Part of a small language model's weights.
Size: 10 layers, width 192, 3 heads of 64, MLP 768 GELU, vocabulary 512.
Architecture: LayerNorm before each block, biases, ALiBi.
Training: a variant of Muon for these matrices, 124M tokens, 7538 steps.
MLP neurons of a small language model. Each row is named by its layer, matrix (down: output weights) and neuron, and shows model dimensions 48-143. Each number is 500 + 50 x the weight over its row's rms, rounded and kept within 0 to 999. Numbers have three digits each.
Before each neuron's rows, "fires before" lists the tokens most often just after its 100 highest values on Wikipedia text that the model never trained on.

fires before: "d", "t", "v", "p", "b"
L6.down590:405539470452565527436443462432471501483513478415527447482388528483541534442473482510442435466489579541395581532573462435528514445588540505441510498436430553543550449496519502487512565520428545466491534625455487557504462490487427389488454564548597457506541464528398583504565435405527466562

fires before: "p", "m", "ed", "in", "il", "ic"
L2.down254:472602565576595477543432565532451577514504527462477540473539416449527494516600506344516529612522497477439472561439446524498547492547484524556478475525495420515542415511504539476567459515473475444545593414461499506500431437427535407483473471493501577505498514396413412526540526587498477441

fires before: "o", " the", "n", " a", "s"
L3.down624:550433452510543489491481470530517519559600572552447534454537518453596503508553513503438529467482535464497425493607555444524383561478495441497523452401448465576453537483590395585437477544525556442498437476475530517522584485490463491485527508483618504431485431534527494426538412480525412434

fires before: "e", "u", "es", "n", "p", "is"
L2.down480:424523503483455556515417488462529556505450430494521600543496474469534528526494491496473472452511556478494539428502469492514444574524543435434462511507594509535526519488428475475558423405393528487584453448494535496504594524446465577432462498518509504467503547486444448609617464437393507472

fires before: "\n", " |", " 1", " ", " 0"
L2.down16:489534488449508421521437475432492496504476406536506507511541536462552510524480467478526467568528514433509555486385439498565437555584597449535504596415455401527460484451549556580579521567476447453504607554547513543554504443486443469534467452496504531510490500518521432464504455419408451531

fires before: "ect", "u", "ec", "p", "c", "n"
L3.down390:515464488510505423507484457462453547438472475437414562538586464564506491562496419572476563503445504486467520485557462475527505521485499537433473503508584530387405429540493461422571509497392496490483459507485496454528476450635533509490478511455545412508504509549515498424392557467526519437

fires before: "\n", " The", "ig", "ad", " O"
L6.down605:525532540514469471487463542583501509433434395504483396539542559527559584432480462589543380576475544467562505430524455483482553479423485521503414581539494543503490460522557505494557505534512508530529440425558506496489485510515470422467530530493480526479480494522476576515451438553605492622

fires before: "h", "ce", "c", "t", "n"
L2.down519:463498478496518492572480390532524539493479560479484452509548578397474478506497496495539421476493529502488483488581501444595523489441419467510443524494588525381542500503468501561556559473499679546559556466456446526488507485452572517563407490518491517455442514468507559564595496445520388509

fires before: " ", "\n", " V", " P", " R"
L3.down338:518485446497436442478507582472470414436501452471496549500526462543452528503464481572434499465527481458497610570487438566492594536526636465499453538453505503496578565511463464489596519522433547461506552575548489602452472540502498420464565381460423444460573420487527488488506475454434444597

fires before: "\n", " The", " H", " I", " In"
L2.down643:576491411573460497541500537521455405394401572509454545549490469542572487489474446543486428531471484475560527507520397520464541533545471410470491549511540505486512547528493518417548516480502488500434450430582507544411532466539494474549509501534581587505504521487486500506440523523603557574

fires before: "u", "uc", "ess", "le", "r", "id"
L2.down153:458561462481424520482529486478501612498571436526536491505587455476540626477413537485503519535434531457531497528434466483597464566603479427443471455505564488439485491472500458548513530486390467420541487549502437523525541515496436533492448450567543497542475618607569456544544498490474521546

fires before: "e", "el", "er", "es", "ul", "y"
L3.down36:520531520478502410483503557548495515540531479534552500496483426433554483564501436529484441503483483505496439565483457445534554573593472440509505520513556465559539536504512503503415440473417497493549506597476506490446465487533445497457537588570400484437424455473546543387480570433490427621

fires before: "le", "or", "ed", "o", "ion", "ce"
L6.down204:537549482515401531535515498495522567588491462507415532562479448499512540540587415422501432473456529464485530484476521513440549487584531484472506517403539480506471423453500457520462460547488513543545507544579485528449480440562397556527557546588603550487553488506373482465453527429408434543

fires before: "t", "w", "ad", "k", "p", "in"
L3.down521:530519511542488490464484476430481534592390554481435509475634471497502470386447492500462471503467478539484612526537439502541526471522533497385504506478528456563464454551492460477432535562393473504634511420525507513566486417467549439464508387501512516430541493505397550545494526453545476557

fires before: "\n", " ", "x", " 1"
L6.down41:500441576501503498463534487586457559524551523580551525478473506411473449509534486480503496593471523559489524537526540546483544474495449388541484526446557513462517514421473506390457559503492408491486400459496490574512382510602531504503467336561444488481456501460453474488514477510491477444

fires before: "t", "gh", "al", "g"
L3.down169:502490486586428523498506434461468515466428424642613439431386500456609536603546481495489531561502486477567576524523546565524591459533473505438444478485486505487574549515412495555555490469499446464500451487470507493536532514366512504505472517500406453539566542441505491475444497491440522517

fires before: "e", "k", "p"
L6.down388:465542483617479478471450476454481644524375497447516471450468455512506516473478534543555531482451460552492485462431504565459450579560497436532418452526572481472543584513552501523536542538500502525515506511546497497516361544472583521474555485495496503495389584603391494510453558364487540500

fires before: "ember", "r", " 1", " 201", " 19", " 202"
L3.down506:532509528595512516504512450419462545525455546502447526493532570493548432517500519467580447554546510456482536498506538514537524531521529554493506497524425519468478513566525546583557474478396506567447452393543470534461488541527477508637512436494384463474540523521533508454555485435511574466

fires before: "-", "\n"
L6.down725:483488485437486515403459486493521410574553462485459498537531607521464405553511517545415536549494511473508566447573511600545466590498585478468528426518476549596491533434482367437503428403626474469530451491518532469551415532485499605491469507467463518520481430518440451511478540461524476549

fires before: "|", "B", "S", "T", "M", "D"
L6.down348:425418531518535463425477429537581435455568518576472459482488570556572494483518486488483467477587503499464596499475466529658487497485492470520595537415465538465484469396519429528451438573543527497487567449446509509433507452549522599563534529438500512482474518429481516479519496537490485597

fires before: "\n", "-"
L2.down59:508474427468456545494499529557562457521505490531471459518495585532508579526562542504450552470588644474494499465487467577557478535477522498514528530452446483508454568441528431478539527462523572410521564558499483508498501503434395646543559506451469543454467489437482531528491572493440487473

fires before: "n", "e", "re", "t", "it", "f"
L2.down529:482632455492423452600501494449576512462527491471484545545531558443471507483490526513486401554446580534551544463539486545559581605493535543507548522456467500521498498553482529498473626581497497479430507455507511474465522492460532525511499526505443600532466414548491450487510528389430474508

fires before: "e", "ine", "es", "all", "on", "it"
L6.down673:413551446556429499540418431447554477485575466536517419547415480525491481519551534629466457481553525528541479445519538497486480588530497469474502504501534517512455586534578481559457495500541460497499567467545500546549468498498559535426531381517458467490466493437452441518485488458505521464

fires before: "th", "t", " L", "f", "on", "ce"
L2.down439:440393446450507501479427550477480531413466467503409547591525524467533556462529535551469492559507544539474554414416473549515460538540474520518402474554622535451516480513468534466538514525432448572581495590510516494460542447539484476437582531556486537491558455480481496476526506468458516524

fires before: "ed", "h", "f", "ol", "ing", "w"
L6.down195:584493514541442473559468588471490456438520415529492456476497511485395516491508455527497534545511579479498501562503440565506480534522517448539415462505430438500577508459511627519466560459463407584435524547589517486570462554619595474622451524515490438439555469543450447490490454480505490554

fires before: "\n", " The", " A", "ation", " S", " in"
L6.down337:623398460538493358560427534542479548529526453491491561460494470493484557376458576502562431474476569509523552415607460592459501529463542537571356493535509474469479468530471477493540561531484492576544434477574556480399594503457476460536526403475503459438448555505393533526457511576520402475

fires before: "her", "es", "t", "h", "e", "ion"
L3.down364:525470484455515636435522484498573471501454494493445487441457549514409517490497486516580574546448527484558430436487467483483439466511445520505390508419443472443489530554553461406477547528491448454455556561536533547492424436433484531550538488523488535535462566443556505458484556471484515640

fires before: "n", "an", "ment", "m", "or"
L6.down306:632493494524403504460545466542537432482490459614560479512444494507435459554529518604514415474518496524458529514476591536477592462396502364455573509590569434533506429574452459462505557476478544525505568515498474438491526446489543443549473492493469512482562479523410525522422505551502494544

fires before: "t", "e", "g", "ing", "ic", "l"
L3.down538:459502432493499380509490519541432468492460538447584459587448436413541551438478539527581454488523524394591512418413507417392452504562561485550490458516428508530536471460539542429524480426417461474509488591481516584401446547561555546522531427616439542516532483518475619479459534529541461509

fires before: "th", "t", "en", "b"
L2.down183:512585511430544448432527502520459521439479500525419492542493468526488568562504563548445442570533478441541487375431416485568470526433374552490583529514574572509476547514447520554467465585437423485549504528534532528515443538495423486541496578542587512495414467473528450516447517559484560431

fires before: " 19", " 201", " 202", " 1", " 200"
L3.down253:448443490557470568538588533430549418437598482463423592574516522559501443579509508515503477560516442479484557486516512492516455440560495469507555393482478438491549512544559500535492508418527491419395449414494524553496533491438499473607508432498436476511555619513444506651499504504520539516

fires before: "p", "an", "in"
L6.down706:530417513488433563493485528502491472528573418587622515499458484519485494565491466566522500470434456428518621562557504475524528379501502546500497474472549494450506614481482516483446547462556480577479562467478508422515537475487432435471531535408484456424495554487484562455438486535488568533

fires before: "is", "n", "r", "an", "ou"
L6.down484:518521474547537536486448594438555519495498471537588518554506545461434510554564527537457502392491560433551453449514495432569499656548559405523481520500532405508526495492459508451505521555535529574492442422503565499495550511521503493508482606576526463573471515449497524507520522501412581480

fires before: "\n", "h"
L6.down707:542480538626437544523533446391515410449504441431426543490457528505495486549577521505502513457504433422457502517532453597535446524561442511451495494526399478532552553541492533518473504535483480534472513455557466452540458481435581446471478560456529443519577440498458464366535390589598472496

fires before: "n", "e", "es", "o", "k", "in"
L2.down485:580473486534500533512448592511502547449415460590472568545411585490511530510425509377474448528442513590425497448530481511504556453479569486474518480589459508505488529553511495531451531412474392600437460525470433560439526453514478533570433505495465481458492581532499622499451437486514496530

fires before: "ed", "n", "ation", "le", "u"
L6.down345:420514534533549500618600621528440451405458513501462526565545566545596488482413466514477487465473500501556501431498473388615486464536551499485546479481498421444518466500474422473512545478404487508480512548518498495507575528536458485597479453494560522553420567404538472537496585356498452457

fires before: "ct", "g", "v", "x", "t", "e"
L3.down166:490593485467487400517528394519538492452558460537424529453457506496581443497497439483507538503480529445474445591559467511487511393429601490506399595439560498575571503530507470578473496562423470430485474558472489486556621510468485492512474443497431548391501536543520505514488541536492496422

fires before: "-", "\n", " ", "|"
L6.down365:510517574430468472516475427473555521580550485540537514384564464507461500549548492555487538581427410443554569556513501552475414558455456536535556491521467502522466447463395460432567504479527412471477429485546491482479454447552427468535419426398534515491486563499486472525441490432413542466

fires before: "t", "s", "n", "f", "d", "c"
L6.down546:522512454461426523487444439541415523422581546551406383409464592452492508492502493463477541588473511530543565436436549516618574526526474417470567482408561534519535453495493409586527528511445470501489487464521491525425462595439592530499482511545488466527450468507524454495577452457553397492

fires before: "\n", "s", "V", "1"
L3.down664:446423526476509539499536448571566552551555549519469474494561516566451460489476529512565444448463492471627506510497530477611441470520523458587510461467494466474520612476469512529495477533481461589543543454500519534450582524475482459450535422514529468384453486546476507560539450535560453514

fires before: "e", "in", "et", "p", "an", "m"
L6.down541:550588430506626471443517499501461523520584487475564488514577556577443515518557591369461505516558510567499514528430490534576542561546523485465487435607502514516505501459530470519492435490500506441428490521448497448471469521537473535528460544552516488464522488524449440545532492639485568513

fires before: "\n", "C", "|"
L2.down436:487502544593554534542487425510563487497553474486442498436576552501558516540490442526567422543436522469534522477455455493554525461441512448581553529464476534467617505560516446448522513427592487451479537432485505471409435498516477463495482392449430563447489457475456406530598449449458502466

fires before: "\n", " a", " A", " an"
L2.down241:453475533559504440459494498587538558543521465469463492465511583462561611332545500570503498449515578519506532544498529544546507463509435483493463542415464469420531522522535463467549589496574547511458528556424417416502488495407400520558466532544501499428448459576498512510511515489552451477

fires before: "e", "ing", "en", "er", "es"
L2.down40:507524530573469547505546554547515494500532505608527457501454552446530513446374609554492455430577512509519494402461520483441503511566558453591502490456464368491470506476520479438433431411432472518529489538487403519505462487458486488572493568431493488453491485464529583426526467546470426559

fires before: "\n", " ", " |", " 0", " O", " 1"
L2.down358:559558540422526410461510545490525464451491513490530527562511516432560527412449528493490577456539456532567493524498396546479463533486460428471452460358474409582496528467577516548502614493436514461510573512599476445547409439562469419480538458533462558519487496510530370507645519578497514547

fires before: "or", "ed", "ag", "k", "le"
L2.down646:453542520530491440551516493447506590451535536482435526605460519578398547435434566468507417550483447507471467489466571510471522451444493534424514452502469470468545544475462513562489519471564408500522508478446608536516497451430451495503540544582574561509473503503514514576446514435439536559